From a checkpoint of a small transformer trained on Wikipedia.
Architecture: no biases in attention or MLP, untied embeddings, normalized queries and keys.
MLP neurons of a small language model. Each row is named by its layer, matrix (up: input weights) and neuron, and shows model dimensions 16-271. Each number is 128 + 24 x the weight over its row's rms, rounded and kept within 0 to 255. Numbers have three digits each.
After each neuron's rows, "fires on" lists the tokens most often at its 100 highest values on Wikipedia text that the model never trained on. A number after a token or word is its count.

L6.up1369:152110138117117159119138132164157132138115094103106092116076092071107112099155087137124122142106123123153101118141142108157133086127105113126145102090114183121113120132127105111095202111111101102131116139124081147103148146167129182186125134118112119129130128154122120120107130117142124174156116112164192126123140120089094187121107103117141100059152133151090136081122122097120102130144090114166156144124109143132118120137116096161100114102149171122128100122111129097088141118099118090119144132047132176131101113138124100120117128101127140122126104218110090117147112131097123111099121149106141143128140148107147081163156151131115099121133152114101091142076109118143110108142128104125089124167118132097125140152173127152040121091149128145146096112118113167132116079145130
fires on: " su" 11, " Tom" 10, " repe" 8, " br" 8, " dis" 8, " opp" 6

L6.up497:077148146099123108135137121124104143155160135175159119129090133116129125125127115145134156133131155095139161096108125112180151118102123161115123124141164150093145125110144128121132128136128132129143152129116120134124155091156110098146149104087083079118113181113153132120151114099132146087177125107112147130094140135153142158152138069080165132097085120145145107127107145101132138141146093137109107128123118125169156143123116152118109126114145125125152185091139120090148137112116155150160117142112159146119134116138148102103180123155105109125163136129121127123158144117126111153107165103122131160157087160155108136158200102134158135156110119144208136123171115153152127110122116131102119154169140134100113114124126134133090148147147119119172181118122143143166114184136155
fires on: " Har" 19, " pro" 15, " prec" 7, " repe" 6, " ca" 6

L6.up2391:133101104118081162115124122122132102146162182126125095152086150094147156169127126107183123154116180093134123096151099119114127143144125162121128159185161099121121101097129139104131132119136127136119140166162148094109149104104170104123158121149126123150128137134081137134141135118147145110140126101108148148154130074125159178124094089156133077128135108098154151125097145069127129157142099110077130087116166136148161161079127131132137121067131157126195192107157142113130133124156133160135093125134128147144134132140111120104134140143133127099172125131166097139148127123140113127121139114132135134184141130134102122148188141121082057117134116124126132131122088120125117110165115127104118115128113100107126155107198151157126112125108155129143160177113127139131139142114137
fires on: " Har" 29, " pro" 10, " ca" 8, " prop" 5

L6.up2186:143121142110121096123114111134143164147117122140155109144100123122117134072131099131122131175112131149212091111128106113163114195123128163114082162112122164132121136158129191137135138095088111113142132117154133120133170141151120138142146149095160107101140099117137121144146135154112130120145159185103117135096126123147132183115114141154087112087157127096145132126149155125136173174097149164173143135146131133108130173173122144116125122140169148113154130161092116121115142146160138095109133108140119161158114116145124075146134095100130118101116105138085129135128119161103108126112135137127131117142102129116158150085092103161104119170146141181136132136146160136106128121111190112141170190123149108115158106121166142131081133177091139116131162185131113143132161116104143
fires on: " Tom" 14, " su" 10, " br" 9, " repe" 8, " opp" 7, " dr" 7

L6.up296:136134116154131108116145151127145104129117129133139178132113140078163134115145119114093107139056131132158118092144159161165144123140106104128101103125154157094162140136130152153099129146093111126173148051131124155123122172141148127176113143083097158126113146179148187092124145114152118115131101111144119145095137172078129184124130114157137175093107126090114110083122125145135108099171152185101100121149094102128146133162138131163125101114141131138045127123089121161172112163083127155146158147108096130153091103121168113122158092131157116129152144140112095106110146128133146125102114114094120137131130119115123125135104117128151119138154133131146123113107069095137149109117125107149117171147122129109162168148100136150077160116156155133091164108129159144144104109126120
fires on: " pro" 12, " ad" 12, " repe" 8, " prec" 7, " su" 7, " opp" 5

L6.up1749:112122157113117094136106172083171152158090143123125154147091138095130135137122133155145142112116140157113179119090096064122150099104138152138178150143130093148108158145140126169086095133123138115173136114124133096129124134126121139138152105128121135131116191158134117119120123087155153119117114109143142099083120102121143102166126112158124142171154123089136138089104131119129115084151137119114099148148119126117144118160108168127134099089072161149140136130127137106111146115084161093170121098094144114166130096145149080142130118102115119163123125134144121092123176137151114116109161154088130117159062143143120123143153127157145117126130148117113153139085135154117130125139127128094140139159145086105161160118109138145081132100168138123153127123144158147101141176140114
fires on: " pro" 12, " ad" 11, " prec" 7, " repe" 7, " Har" 7, " ca" 6

L6.up1398:140132143111111146147129111092107116117130168149120126124119161127141106129148128149143123116119129145157155117098118124133087113104137142152119151085106165149142143089125156169065148137127111147110135162106132151121173108133114124155155193093165121134109128119149121191102093155098142127140109157133150098139110145156150141098124145120122112101108121143128155117094094102125106138098115115097123109072087134112111101149125146164128137090126117131161111127122129141145145121104117194108104121083141122114137113118145130079132061191117120126114144116130144112119140127169104193137130097135119119058141113134107118139176157135119148160109131075109126131111111058133103123178124128117109114116115107083112136131124132068102121090139126098143119115149107134128142129132133
fires on: " Tom" 15, " su" 12, " des" 9, " repe" 8, " Des" 7, " bu" 6

L6.up234:141137173137110149136145141095117094145133138117124163147092141074133149121109125088121148174140114102155132173141163096156121203108108095117120134152132098174087115113182092146105150139162165087119100128128114094144136131163111131124092102129165113107101135137135124145113124109117102171075120120137152129132120143157135146123123142121135129111137136105093157110121118114116096117101156160141130092143116140128116132159132142135134100144103140118101092146116114116118138114142141101187123166143115124121121153133094036145152126139158144136134123114080151099102080189139147134094083151127147102094151149140095153150132090119091123159142126135181160103134127094124133113105110125089096131146108112077139102132124150106131105119137148147124142191122086118127131116151108
fires on: ":" 12, "s" 11, "se" 10, ";" 9, " (" 8, "}" 5

L6.up1597:158135132161129135143122170083178091101113132160160120113071131104134171112141120123165116121074086095151115161147117139168133137113135124121118119106157143135172140108137139149066136153121117142106124126129096117194140156135144103144137118132124128138157144114106083132170115135114128123138118122114116184125149102143132196089128118112167129114124092135119131091147121140110153121085146146128126130154101135133107098141133115128144098093134128141162138163105129113071145138123159099142119130119163155140155122100161140137181104166123134137143122165104147107139173115129109131065132126135141152095160132127158129161142141155124130150152149148119147120129120048127141138157111089129074153158125115101140095118095137092070154156123118111115135163121083138145112102130167
fires on: " Tom" 14, " su" 10, " br" 9, " repe" 8, " opp" 6, " dis" 6

L6.up337:124138134097118139115134096164118146150111136122105147150100053121136120102103121130170092110128152105134146107186154128142117124130115128148133119167100122122132099118121129162135127136121110117130119123131121116116120160128117164102118094099156104129116073104108146127159120116162118146123129084138126116152138201101106143123075103125166115125132122093139119124155103107136131084101102143117133120155140115140104154139150107132119120181160111101127105142160146141103140158142129109112157140144106128107143198108078128147092075147122130134121101139144144125088086148143133173140141169189101131088110166107134190160128113103117169127142145136120142142127127131129142123162153159148077097152157115060074161112139160074127152056122153146114120132109104157129134121117086
fires on: "I" 24, "N" 15, "ili" 11, "ti" 11, "}" 5, "s" 5